From a checkpoint of a small transformer trained on Wikipedia: 458M tokens.
MLP neurons of a small language model. Each row is named by its layer, matrix (gate and up: input weights) and neuron, and shows model dimensions 96-223. Each number is 128 + 24 x the weight over its row's rms, rounded and kept within 0 to 255. Numbers have three digits each. A neuron's up and down rows have the sign that makes its largest values positive.
After each neuron's rows, "fires on" lists the tokens most often at its 100 highest values on Wikipedia text that the model never trained on.

L8.gate162:120152132115139073088134136114180127112125070115141110131156110126077103110119128116139149117092085122106116103132098151181102094081131161118121140158125100127126163076162129105098142131153133204110113137148111117116135111121146156144101165152131132135142163135129117148157087088115077082092120141114145165131124120131093103134122116107102122179126079106137123133091127148143114072097
L8.up162:138135109142153108145124158148136116126141124119144102155115183162123125140175104129108122135158084147115133128112134156154128139140078126148137160161192108139115127132135137121134091144107129169123140117128173160158116098086107155128182096150125111172150143088123121121128121082092135182112116192133103123125168111149164117105132136133088157179075156131141151134124108114142136119087
fires on: "'s", "ing", "y", "==", " by", " his"

L6.gate850:170140123099150114088142140132164134078126136172124124155124147120069135101140159152162136152150166152138137130127113148171137111122141097124135137102143131117137112097089149199150106159165156145141098142135075137125111140176115155132136143151132107110127080161138112138102118128143145151102147110154087148150117151143133137130130146116160135118125086123120139125162135109125108095136
L6.up850:137128141074128125132113118124145106174085146125100118127094129170124166114160149129121109097047156146165156123094155161141134108110132158123153109113165119166097112118128114119131129195192118164128112124077158122090105132112176115051128140155102095132129094134152142162136107082158118138141183099138115147144090152091140139110080169128085113139119131102105143117130134125107150108085
fires on: "B", "9", "Ch", "5", " Tr", " born"

L4.gate791:144119147157154105114135117144092084125188135094139104160171097120127130136127125133126130132099076140146120125121123142153147144121110146104142138140120143125136097128128153144127161123146129113156142136119173124151121087137165150128134142103120123141129125093128130128137142113114182168112079140108136099136117133125113125083158117147116103101092120156146093119125127159143102112061
L4.up791:062135098135122141083125098138166103111160093163110130110134151086135123155129134116170160096083119125138138132086117073109143142159124168134157120116130119113128136131193164137135140168138174142104105128119154119124146154125155120093159138125142137164082153128128146143111116109122118126078119115099138087120124167089133132110098113111149118125115109158132064160148107157117139132089
fires on: "able", "se", "ank", "ick", "ize", "ild"

L7.gate584:118124087131116136127153125104150104098133109152129113136133076145151134094111140135196144123120096119135119103115110148116140107093147108134133152160092157153117117174119159086122133145100120140148137104118108102160113143131125145158109151142149130095161107099121072132109144140129151126108132120114121076171165098095130160135174137184165168154121150124134100108159144133136116123100
L7.up584:140136090116098096146097130142141105148155136123158144095107137106174149133114129134065117096138118137125141166163116107084106131105094135110095108124105073149163104132137128135103103100124071116168119106147172119123171113089116104134078111107114136167137116103141122101154192130128148113114093134154109086143142128117096078121111127115101110136136113159098142130121146161160107134094
fires on: "2", "a", "et", "1", "il"

L6.gate178:142178099139114161132164154099102139078148132188141134122152115108102113140094155104169120155141126149093078133104104115161128099154124107127135143129140113135161150115132130119107148141156128127168124158156135132130102128102062091152131091138079134123110115125140120099146095085136120114131142136133119146125108134141142149141129130118125120142160148142103093114107128181144111130119
L6.up178:146152129165124155169150094159145154085139138108128144112157089122138112148113144129154110134128131146136089150110150125113143143148138157118140097088128127128146126069131077164113140126178148143138077128099129109112101167120119116113085152149124141126148149124140169073143109112112087157112132099130105155072084146150155126137094180096165087106119126084099094144160108135109129121125
fires on: "i", "id", "s", " end", "ast", "ac"

L10.gate789:137149089130171180169133111137116140130162116136137088137126103177148137125084153111148125103127152126140122123170087140182120137181140101104161105118127120134175095133143161149114115086157128105093149108139127137125132096068078125120138134111114095139109113120104100102132091116172085152122150103108106124143142080092095137077108149136167169119129109130155129118096118135147129102119
L10.up789:115126131186091151121146100126113147166137126134140105130128138133148120127120125112160157083128111148082156144131146124124112139095106129138155122119103136123091120155167114129130102139131105094120099124102114125143149133093122115102150088142142110125131148092129110130143144096132079125055138141109132100128159125175112092115093115114099134148128116162105113111130152134121145151145
fires on: " al", "-", " mon", " Mon", "ur", " ("

L2.gate777:106107144087108149107112087136142127104076105170152100108119132092145150102169196150123106114110084085123132107106139107164123109129086153156135055121083087146167125110098130090126110141116156094162114158103102096148101157137132140141148173120094075109170143156113101142169165137116155137134153129122157131124129161102156114159130124142161118115129136117152113096098131121102126121147
L2.up777:121131151099156154093114119132133121148102127126166106110111092106154148122174116116141139124160120092132109116119110110134151119098140135152114121122136107145127102139069116108136111158102156174146114124134183119094130137093150116127151163136151152113170118138107101100111132140128089145077167098116199125091091142119136145140140139160117161125127147138135185140122184089137116089168
fires on: "ot", "amp", "ap", "amed", "ate"

L7.gate248:093156062149130103153116116111129149170140095142136092108136118120126170085155158140138120153122163116093139137110129123121099072119144099108142119115134107126121105140086102123079082119140167122146136130125146096117114099077097042161139152086114124120137158140146157122141154140109125121107097161125123096142146105107125142123126131133114162147120140138106158116105110119105147135131
L7.up248:093130118138124111160126119126136173162144120124119098078077117163143131124180135091072119115162153117167136150119086077132102094111104140084143152111182152133131056060145113121162165106141122143149106137115150124137109125096128090123084125148153171143116125159145141114168114089139152091121103121150106102117110161144089120142135133137158148147130152132085174139131150144127099126126
fires on: "l", "n", "ar", "al"

L4.gate792:139114175147149147168109136131120127149050113140126097115157137165152073132154121152128107116160124131154155113119179161145122155122113074123121136106150129103120084137155137147095168108137185157173142139103154117089136125135142107127125129100164131111147122174121143120162096163166139119179078125152091148149111106131114154143129128130120126130134127122115104125199150095152102102134
L4.up792:069118141095164143149099099140150098115157115124127126121122071122174076136111147142111152120158112108121132153127165133105091097118149106139066134129125164157099152168142124129111155089100154119142154066143144113117148087139114104143117131122177140113126161122116071125143177158148125071134100146089125132149080111116104116157097121089116117106123133114121116117180132146127109125160
fires on: "is", "ic", "ver", "ans", "ier"

L10.gate589:128153135118090143188121110164140126151112127144132122153134129119104125126122110111171158122133121102101145137124124104125073104142101177132121155115130102125123157155118136144142124114136150127161113121121110132174116136118132107128133126128127122176125118103054109137186166086146139129153125145102144179134137114122155069141125142136103163104115152132119111169115142127145127101118
L10.up589:128131122150117085124084118155106093143199106143132062115186126132142116164109115160122123142121116126131145140110126157123067177175055124103124114122147109159124133097135116140140146135109114113089133114130101114168118120127117149110152109144142139119122128145141082138128086125129155173148129121109097191149126150090156112136122140138117147165069081167140135144107099148126137129089
fires on: " his", " her", " His", "'s"

L2.gate446:126134132127140138114116175172137146113128112132156140145145099139124102119077110127116143157121121117108097171158108147129078127131161136130097131188139144139162091101118092129106136148143108099147131154121131091124152187145128137112164094138089129110134132098145126069163155116136170122146152126142132136117122120105145116105087167141126151121161142109162153124124107087116157124178
L2.up446:113114175095171151123124101166132128092108132133157108137164148138147091116151136158122154092134131133143143138118133152114152169117107172101124167127107123167120156147135102160143107126105104085128151143143147184131102139113146140160079114140134166146178102147106112096131139101113137135153158144108126096119139131133154134128120107101138143125095092114116134154099133137168118158118
fires on: "s", "on", "oll", "oted", " Party", "ts"

L8.gate691:121132144156141202113113135119068106150089123136134107148136126139146135127150117169165102148106097138092115119123162147126121127120105116125153142136170152129152100107111101132108131147112157164105120163180189144113099117117102105122101125145084140142132163136106133126153147118123141113157114112116109152119114126135105152108146177146136125116100142134146169145154120127168134143115
L8.up691:155136121117150129183144131123111131157137135159096150114138143110096128103132145070148134089123134084114174109085111150145147115113117101108146141161114152134140147095148099141136119110107088149139118123069150138088129145122122133123096113048118149151157159169139112132176067105184112125139179137174096139123176121128115127106121143168106140078163107117116071071131138112109152119146
fires on: ".", " made", " that"

L7.gate597:142124144139090173114146124108125120093124159052128125151089107152136134114132153145109147090112073150144113138086115165143110109084189138136106139108152091169139142157106089125106141133099133144097151136156185173120168123149140139113148149115156122111136121178094181142143112210108145114164129141097107116135137157160097143131095138137162168113128089104145116187113135144143152154143
L7.up597:115095136130136094160161157084068118145148120113097097108110129124118089121138165129142169138111107108091147132156089153106154130178148125115134131115132163109107158127157110136124160150080146097140110136096151100134109131083122142113130140126169106112155116129161115152092141131101143145116129136146150166137160070093079143082097131124142141142114121103151144117133183122097092118130
fires on: "p", " (", "is", "ot", " "

L8.gate850:181133135102130099174129122120147152123139112115145120119148103150141162135101136120180104104106091120118117123087163118133130162136104099116124138110175144135126151112166154114104145093071108094139170143130120118138130173096091119115108145140127104085110156071126130121164136152134106142169145104124116176092134147134135117124138149169177133146088156105138141107112145110140121110091
L8.up850:151139165080153143079137063126168117101143110133158129144096122116123138110095132119101090186118146151115127138137123147138127141144129139148096169148153096127130119137150096133154115117127142141103131131098158149137118143119118163130168130127188107135135133140128117171098140135125145098166138113100126151121120147132113093151160121099092098135129126122118123146140142084168141112142
fires on: " there", " it", " There", "re", "b"

L2.gate851:116163109086135124086150154132153124123146133143127145112123136137156149166134143147163117123124115131111129109094114098103132114174105121101133116143165149115150134153114120098154141164112059126120153161106149132151113090115170183154123108147092108124134160136119132123146131099112170101095160154114159138071120161113098128111119151100118173180139107113145095108130111148124136155134
L2.up851:096107162133113114150185115101124111173173126110197143139101116144146115132113097130113145098121139106109153152138119168128128099135139121147098138069121140110148127148115157131149111142109126120131087142107143149118113158171143146129132161137127115138123107204132130139127085136114116118141118156132100115146129093131095151151141101099097137134123135124112086120100155088088158155117
fires on: " time", " him", "enc", " cer", " Rec", "He"

L2.gate910:130106128146132143176127160139154153151122113119138153090140117145138147113108123107104100107160127124136094117144142092116161111148127074104094159127159132116121078126139137132107162127132090081138149130133119122114151122179137121117068143177153105103113143144132107097140162132140124128165145138116150127174121145161107154165119131160121089145128105116126151113176110095166111127106
L2.up910:177107150123161133138142166130148166131114130146131114173149133102106144173125090131109093127084081164103120069162158120090135117146150084138132172122144141127099105123139111142139130139114143100126173146155146151158178161104172145144133116125119142116101137167107070165185112124151100143102108151148088120108170133098115133103133096109130124093136169143136123148131107159092130193141
fires on: "i", "ik", "its", "ib", " however"

L2.gate811:136103176092121179181138174131130101122120120108140116102119137152139103167145128144106134131144146111106099127084151128165145132128149131151120134125104118120121143117138093128138117139149149095129157100102151117115134140126154102139160158101103082134135094166100134144136106103195128125106104148144154135112130124084089137107200148150116088130127169185122164083131148130158122080130
L2.up811:071139143119092093203140148125159125139115112102098098160120144150115140143106072155137098138147117139158160151095095121114142141111166152145137115122141111111118171136162164109158134100147101100138149149134137160142114138123119092117140143147096103157126152140166161131127091142101116171112147157102112130112185135095144117138143154173137108136149160100093128130137127104140126113116
fires on: "ed", "or", " to", "ard", "ing"

L7.gate834:145134098111095133134134116159129121115106089087092129090115109141140097090142119148163084115121072107141153121113114118150123122098150136167134162103073083166077113090128098060109093154138125140114148098114135144134116130168126160132140148120159143096162125118155171139091114116131148125162082110090134102133122119146123112161064152142095173147145131161129153106141132124112152125153
L7.up834:114146114112141134137099040155134157124155128133099080129138160070110146142142140133133159129107145106141168123118100122109177161119144093082142169120108119140156102109158122156122093155111182139098133172170143130131131131110104117136176115095115133107121126115123087099122136143094137126126139122107145123179140120105155150144149116132163152147132086114121122139139134108131177115119
fires on: "k", "ip", "red", "r", "d"

L7.gate553:162128141072124184131090139121133113122082082114117103098132152129187135116131125138183102109145134126132100105139165151108154115134117167108133109111148145173105131174108126117093106124160131125154123179100177135172142093121102120157114124099110129117101106111120151145132111169199104142088135147105145119134109168109128150095137156129133137134124186133143162132148113077154105122099
L7.up553:125106122115121109146078139099153068118105099145078132095154111127118085115094126104085121121104163119141115141101126115132126113129143133114142134083118138075124101141110117129155061183112126158149106136100101123168143102143118112104150118145097118116156133139100135125104142113091144094174095136147170141119127118140103134097120122140149141120095185146104121162140171090121113146129
fires on: "1", "t", "ar", "al", "ab", "2"

L2.gate959:112139142103087113093169151128119119136118144160130123118113113103120125167114131081115148118136076107121117118135077148107137137159159106126091114125145154142140196125114126174130087093131176134122146092107093136103175135177137132196154129140138128151107144159124107087144138139122152136069127102122147146161115145116145145107097166088099110147100104101135135162159105142124110141132
L2.up959:135151123135124095115070112107149139163116110115139151119114114179130156125104119120146149117141122077100124143105091088129097128131151120105131102119111147123160154181141127165137106166117134122132116160161094135127122100173158140189146086141160112093119128145129155177153118144142101118143139126106134179124139114175137176153133136170141142138123121100121093142107141142108093183128
fires on: "y"

L8.gate143:084121115168113109130125117140120105148089144134120116105159166140104143131148148140128089140105178111147154127143153129113138138121123170131142165129154124069121124121134117128093116106161126124137129161125126122114106092119110108128167101093118122141153134162128148172086098152171137198105111162125151115143152151107110172093123139145136148143224178163088143096148090128177166139115
L8.up143:144098103149121095147116149106080123128155099150148121129136152121063128110150110075152144123159168096127133143163122115111125110138150143110140108152133110120131138131129132160116125129154125091139169145158108100123159073071103134178136171058106153097134133152130088150148141124179105132095160143129089131129143087182169132103165130109108099160161120108100129084129153095115144131118
fires on: ".", "F", " B", "é", "ah", "th"

L7.gate259:111146132087123132157136096145181139139130126152138116062085134139112144178148115109140103095166089116148137133130098106129131145180119123130120156134126119087146171118152127131107150097131109115105117136090111125123105137129125113193119127101123129139122102141127148141129141130146138136137079126133162117112136151137095141125086138128122125129130108103127115145189101165111136104124
L7.up259:113123110141110096127103132101127144156163098147115136139108105150175099112152155151141106103160156170168104065097107088079101138093119121147144176142152096134139140174091084128126098147122134133140136129144140107143142127118106136143115109157138168142124148125082167088155133129154111157150146051147127092148149162120138136146169103126130122131090138104103141139125102134142112089088
fires on: "1", "2", "3", "y", "ision", " |"

L10.gate951:111159137135130144160114105111114111134131107119090123143107127128159136094120178151171103174093172128113074144118135135174166088122093122143123129149106129086110130135141138133146119094129145094147137129112146116155125111158076128107115116155118111093132135123112147137116175138165096085116122109124122095140116077136189139159129139134123165144104061107108120119092116134120104119128
L10.up951:073113089141153103139113142100170117153125106119163106076157051140126143133107080179142163114118136116096053108100089159118113110133108131125077126138120116116084126083155103141134157153113132138144141135098136141154129121110124132137095095110077136119138099143073137094126144109128121135142128131115120107101168167104135123076128097093116197156101117105125072132137129147103130153132
fires on: " im", "pl", " hom", "om", "c", "p"

L4.gate356:120124099114109128151087094139131135117131170119083111132100114172097120116131139104144101153098160130131144139115102067106118174124184125141114092124129136168126138132159128123109112131120103121132124121200173115125166150156097111164139111135127137142161075122141119164147124109154139141144144160141140095129085138122149146125153136140124150100090084103122112128139140104187135136165
L4.up356:129136162170112153118145129118103113116145173145115091140104104167107145090108125068144126145123117139103144130138099140118142148160079103157168125085146114172114126177143128092122084115180141161137155134110143113126135072145106098124119140116130108098147077145094135094123114060155096125115112099146130129140120098160115092130097134103126107140137120148176118135118144169146091172149
fires on: "m", "and", "re", "ir", "ie", " |"

L7.gate196:124120132121128152147108174139083138091160113123095110161108109119177139139091105113139106104119125168136116163138130125151180087119100128102105149156125143113102113139165135151096137122137134131094137127117097161124097095121100187145110119128128140128160118120123118153120155081119133150116120144131088140146164093102147124099106146136178113101153149142095109125118139115151158105151
L7.up196:123103143148099144133150109117166135134122106124123145123085148154127105177123133110135115125117180122143111135105111127107151134167139095117143130147127114138135144127162142140133121171077096103168140122105113109090146114104139109123140095119168126150139155163165090109191115115121158142129103109154135140130126132134098131132108124102133164144106165130106172110132148103091125116153
fires on: " (", " by"

L4.gate688:122111123138133137127098081058129101137126123133124062116107103136095124132136118127138091157121119110124126140112120078123129150126144137161167105083106094115168136121115068143112146092098098128108128143117169100126158162120135085163136140104074117125127123110144151134086137129109097208160094156120114139093136141116130129193111128085147122118116136174114115111128121144112130098126
L4.up688:131147177136135073150107134149106105136136116100156098117135158153114109121097116115076132128109125127180112108114093134152148181119106133159115125154159112105142111128178108145070129131129137120092114137112199145121110122130097113172167140136125067116147135086110103112124149110161137104125109117092125141127164129157137092094162132133137116158186122158122114162125135129155104138146
fires on: "or", "ter", "et", "t", "ore"

L6.gate33:149091134148080155125155110164148115133124113133124138147165155114126109106121098177125130128151104128148167131057115145101162108137137122135139153146090151116108136151178129106159160150118123161116154113103090082123142142133130107137120099180135075119129136124137115131147142176123151109151095148121103083113147143099154120150148154150140118086115118140132102154085077126160089146147
L6.up33:098132134129110120149117123078167143138132097120108101107134147124095118143133119130153101131139089132156158107143110123139131099127134099090133100156149141115156103112116127159102113104099160149145139146143177093150136141105149117141190068111135149135128121105180175156120145106151136120125103130089155167155129129098087139154111137139119094090146124135143133107098118120142134140188
fires on: "ra", "ain", " first", "la", " primary", "ble"

L10.gate588:164127155151155103109111078114123113097170139089113137109123098103176190117119104157144082122098173136157151113113126101121086137113172120160104166087163153129124131131149089130131097111131151131113179127139110103129114131140116139155136112152112118112115149100139113140119134118117150156087170122069065142120122144121129114122143177103130151126124151142107108129117125073140212122127
L10.up588:158120147107138142134154126110079120091147119137118123119142161133125073143132106124148183099110149106130163112152107118095141129133099087145188147159115122146139093120160136130140119094088111112127144146091129156107148129104088161144147158100120135089146168147106125124119139111161116110115117126130134155064154105105072146125094117128105128132112146115157109085120163091127162111097
fires on: " (", "."

L8.gate179:135128116137108077128184163126131138122161135146081101107123136143131153138127161119098147149134124137163147155120120115127095095091098114111101126139165120133144119125125133165094121117127112110105148063137124176155132104130134137149176122125131104167089180151133150177152144153087127152122147141082143171131166107121140146144147105159131123096129071162114120143146121169182132165167
L8.up179:131078141138137124126161137117135098125136127118145138132111109112159131124153139132162137134104109150106080153115144142126209148130171130152132128110151119159161195146078157121108103073103122101114086134110143104083121158082110113091116156135143156105107144120088162139123145094133126148116130122106137102115130137127131093147164131133145140116153134108167123108118183147135177170106
fires on: " of"

L7.gate215:143111119150137143100125135121098103118124107101132125147133104155119136112129142167111137107122148155139120136097100118130141153127092112137116153154145135146090122147093072162126134095112139129172135097095135152128153144111135131184077089147157119163121130139129114138150124125150110142116129132144121088144163114159105132114122106138132137149081167115100114118186177124097113117143
L7.up215:112124114138101113146137158103162115097150139122114144114113184112136109142121143109129134127150173099125137122160131093108116123139119143109118115103138124130118125175085112129140150105109146130169134102161143130140127126160114121099108107083099141125082162087121113116158133132105167143176170173155127143175093168118142151166170142137115107137153142176150170125086125127168136101079
fires on: "C", "-", "3", "4", "1", "2"

L2.gate967:130120168147106138154149105131111129153102133148147143135096117151170167129113139132149150123105138106117155126147140125146153135113167101165129101148154119095136125118144102093105131159127099107139091180180131112164103118114101108109124093117096082117125140129138133177127119143124093108137098116128129142170144124102101142148175170167098114070131120156114110114127120136144163135169
L2.up967:123147123125127145103116101117130079149148140106128132113121150100138137151118074123119163115096143161098181099127145138090108112063103150183076118119135123089136061111115120171140132121109137108115176136148100125125166130126158141118114156117120116128087144068130095127162101134112161125172147131154077164153164122123077146116144182150125137134113155122089099136124091120159146137164
fires on: " tra", "ce", "ways", "way", " travel", "ing"

L6.gate566:112072088144148092146147128131144105115173135141077147117111145205153142130156128123160112121128135073125063135142160141159076106119098150115166127150123133122099102124131090145118186116147117135101138089109120126091129119120124122144125120147134135120123119120123164135130098104092138157136103153175109127172129121133125108158154113109115103145105115097175095091145135126126144172145
L6.up566:144070110135103107177116162111142131147126113154160110148121138152139132128167175115135111172112150121116108114100083133116161098142164154119105129127150142173135149189123098116121118092098110168150135101170157119096093116142151130135154147122135142141113114109114126140185169155135150121134104140119127125103109126135116126148078137104150127064131105100143130104155111122133200153120
fires on: " |", " the", " ar", " of", "ian", " from"

L6.gate222:151114131103094134130118079142129146144117139106165092126148087159131170143136147133105148127129168145131123099104153143137114094112100162146116150123133122121145174114158099152062127155122100095151195154152102151104112135130091137137095102136086081056129119137177104105163121072068152138098177137130095176090126102136149124129156122118142160129108115141137113094093136127121166114116
L6.up222:137120147111098175146108091092145120132140121149159093127129152103138192118155150103115105076115136116126121125113128110131088144067096133073110146150153110135139108140130091113094101113125168148093096142168132140125098117118108149144118146151134129110135124105124085111149139094146132105149113119129089132164134110105116141107159134162142060160159120150091076121120111137178084140148
fires on: "re", "b", "oc", "it", "r", "t"

L4.gate398:116162117104142105134138163122072113101122166107164147120125095173119134127101099123165117167162119138177129162165124152141120142137162095177183170113122134146105155128114153155116134106152178166071111123144133133128137156138126102136096164148118109122141117153099125147134113142095100138149141144127132146108093116180134146148156176124098103139111129148107126108107153140163125115177
L4.up398:116110075134116173116156129169121124156148102105107139168128150157100118170141139123149137145114153160163106118098155128084069137138157153097105137114146124150179101128128124155143149169165127137133154118110140150136109110138104092152114109120166137153163150129110111125083126136140136186112142118136116147152099114153144145090125110149156133128074150078126133110186115120101122158115
fires on: "or", "bor", "ab", " Bor", "ag", "igh"

L7.gate541:119123154142118120156133137144095122139119138131128096144157079129157143129186139145146132108131134121104118134127143170115168086134100080136153150124099120102095135066174109100105127171137108135151083163151169093092090131108146138109124124139141102119151132125123136111128140154148129111144146128125137130148134162087101093130143080113122138104141219101162119126113098110178134133107
L7.up541:113148120089091096191087146167089091147135119147145118124115090153156118165144104149103141122110120129111163134115123116153110145160157104134115146126152130099116077115148123116153165118132144130176142140127123148116112125165138154113103126141111116138116134123130180061145136129139118197186124137091108090110145131110142125093142164124104130150131140118137147153120111168168125099096
fires on: "ing", "y", "t", "al", " to"

L2.gate350:119139122126105164161154129149160122114104121118155125116112145106091108155105109126081150126132143111114107106125158117137051155089123131120120090117115124100113125133126083162087152149123110131132160101137144108166153138074131100118128152090112148151130109128148138127128115113128084153139138144132103127145157156076137110089158126113108179093139088112150036099140123126126140098137
L2.up350:085126124145168172118123142132124131129101153119149125115118101149091116117102135104171107110163121079140131135114139166115103119124123048102130119135133149118083120129143104159133138130123120125126096174139095062080108132122102137160122154124119113154152097101105142108140092097173108125124152129147101136131118119145117137166112139130094143087146113103156132121157127107151165162124
fires on: "rom", "ever", " com", "em", "ear", "her"

L4.gate202:124125103124147115160184115116105173127108105068115107141142098110143170102117112118113135131173130113145114163134121119162142100129166138140157136141081144132169119122118116158103125168149178099135149160152146128148129123100091099132130137101127126113109152102145142155167112121129115150085082124111157152091117147110134129133104117107142149102142078139118098132156153113139115138133
L4.up202:170112093180115113114120106120122128124156174111118118125136129150175149162138100130159153101112140120092136149176147136072163089126106121116122189102157120173118105129087110126124093105150101132121091113128127127114163141133165112128110160156115174126151102163147154129111135134130180187111165137105100135112114124143137120090156138164135089141117140084155123114152115139134115140131
fires on: "en", " addition", " of", " ten", "z", "est"

L8.gate603:126122145131122130123155177140111087128123120108094122118122120157086099166116130110129147147096087088090102159144100092130079133132138173149137129127139129141143114117136093141111099159142110097154114145143124059121125136166125086091103139131126142112082141117141155117142150156138185117181112133096118142128124156134113146106083162102102139137144099104102103160139097127143116142167
L8.up603:142131125109116169095078121131150104161107140100103123123078053126105100145130111131156094172129123132145154142156153156168148147130133120139149136122114114130143125094148157099085127119121102075115108091133154118105112136165097155181111129142169126099123114138094081143133130175149115145180119157141130136091166156123158115107173164103168103157133157108120094135131121110148144139108
fires on: "ung", " the", "en", "ast", "n"

L4.gate563:097143130159104145157075101069145095175108114091133121125178115170126126122092138083142161122083145134145140120142122085102168117135117099133155110109119110119148097124149120141120112087121069138154101078134128108112085081101138120126125145116151134166151160129097141131128167125087119112127148112132140120147136134128106155067125096116133138141110203114116104151137135104131122099132
L4.up563:137093128126150087121143149151098117102135127131141144200145102119142120077136126174142082139130145102090132141135138148133081137130104061126088107180143133143158077107096111123147130100094139204124132105131179133147134134158124143110070101119094128155138155083114103111105140135143127130120160152135108135157102104114120112099107124130141150094089108110179160122100129139111138126143
fires on: "ar", "n", "ing", "y", "ear"

L7.gate79:141159122101165150128166126097144129143163128143095081126104115151127147110134147104154102134146141095153129107132112134096089146175120158151144126125143129066124122110118172111124123131190089120108152073131154110101116130122104079130139142150076142152149125129141142124129172096143142153140131151120136150183141122164115178132114111090137148146155102089080094083120185118128129103127
L7.up79:137132099124146144141194154181112156115162126142147127110109139133100144114104132086114141140143113126145130097123158122122081143127147109133187136148105131164123097127091084092145124138138127077112126148131128149138134157117100158098167115144139114148145168106116152129151129131171104109117129133133146154165144098149124126138156167077126159122092133127112145145128146110129096134115
fires on: "ur", "e", "-", "to", "ep", "g"

L6.gate922:121105110114137124131149126134105089115145133109121082144110123142163173139139138146118122099163167146100109123138127113109149119092096090127143120157174102133171146127138112155077107111164148157134191125111121148095133110057064116115147144124134170154131115113123146120123159097146154158134107116147130142142108127086139119092126097167162117121154143156143146088152147179127145131162
L6.up922:169122137179166145137098135122118136124135144147098090148168154139090158145150121122096092119144119156142107141076113125155122161116145181119138111105135139153116145106157136152115134079155125143074121092117141123114139118113130069151089131136124161151094112083132171125137086077094109162121115132165148114115090135140126122130117166117137096115134130150083139102160112127131170101108
fires on: "n", "h", "á", "ar", "on", "end"

L6.gate636:116097114111133153130091165140110142145112116136136131116096101138121112107156133130136105131129159083124098104116092158143139141104129113123112136139113120136097107088122141137105139173147125163162136124070144160127166112158131148083166106147124125101117106131143173124160142107140111153150141158074105128076167125104123085187142112130176163141085133115158160142136115146167144155155
L6.up636:091131079110156132118089117116109089143150145095115103116133087117119126092081123138125090158144148119112142130152114110134127155173130106145132086145127126113114125101119100083132127135128145131125146141117102105094105113148147151150083112121160086154133120117124114102095126142160116064114126146173145129103147136143156176137146167156115099143127132170157128130107140133123147095139
fires on: " as", " called", "ing", " named"

L2.gate890:130145101165124121126132138159113123106103107127118102139148134142157149130129179105107119184156127144141133115102113151123127117129154111107117123154115112118109117132146110125148113159116107111117157120115134142133141107120132131170119104113068141098150080089111140144162165088082159158128128091148126083095093152122105164143112159099130121121148141139185154138138116126120139132112
L2.up890:079138161089143126105131113127129148123120132139135118090108133169115127084149128118080145127109126149097147106091134149118082118110125150149120125137065143119137150113143135123077096121121087127111113167112133112154132131170162137118122172185086086130157141098114101098127090154145118128132132147086122074125134122153136121149114163084138116126130129117143148137120143125114119124135
fires on: ":", "ric", "oll", "(s", "at", "ts"

L7.gate184:149150138138120136154120136112130140125111112125132124105125141157148168109132101139137137109139098124109105168087173108116139118113115151178145155094129127086088126140174135126098102100138128160126122107122141123114086104113106115119124179138165093097153153140110093145127080118102110151109115114146119112127117128151137093116052154166152167090186132137145116095129129109115133050172
L7.up184:145135081134133065098100142132097135115129094130123131184143122160109130129122136147149143201137118103144100132118164135145138119141123136143107154168150127133125088117096116128124129128142109116162125121116140130144128122168153131069120125171143120133167108093186157151130083145110151111108121142134158110115081142146156124106126167141142135102112146101138126126129168097097135105153
fires on: " in", "ot", "b", "us"

L6.gate990:120111077136130108165134088111143113141105129099105092128077109096117120127160105111109124098096123105169131134168118128145105080155147075101185092140115101118101120135137107085132125116130116134144158145144122129129134111119148116171114154141119111143149146148151200151165123150102092152142130098085085128180110139120165105100133189126129077108142159087114136120132180143154135106140
L6.up990:112128144158136096099132105133120124140144087131119128139107124159135158144090118234084107094151119135123166107145157138108179113142134113117125158146122129130117124143133105117115125111107142118141137143159170141137130095109105106159170126124085092129114173116111136156149132123177136126144088091123127122135156102125098134095114090116133142081137117090155107137148092149155115092124
fires on: " Al", "al", "Al", "uman", "9"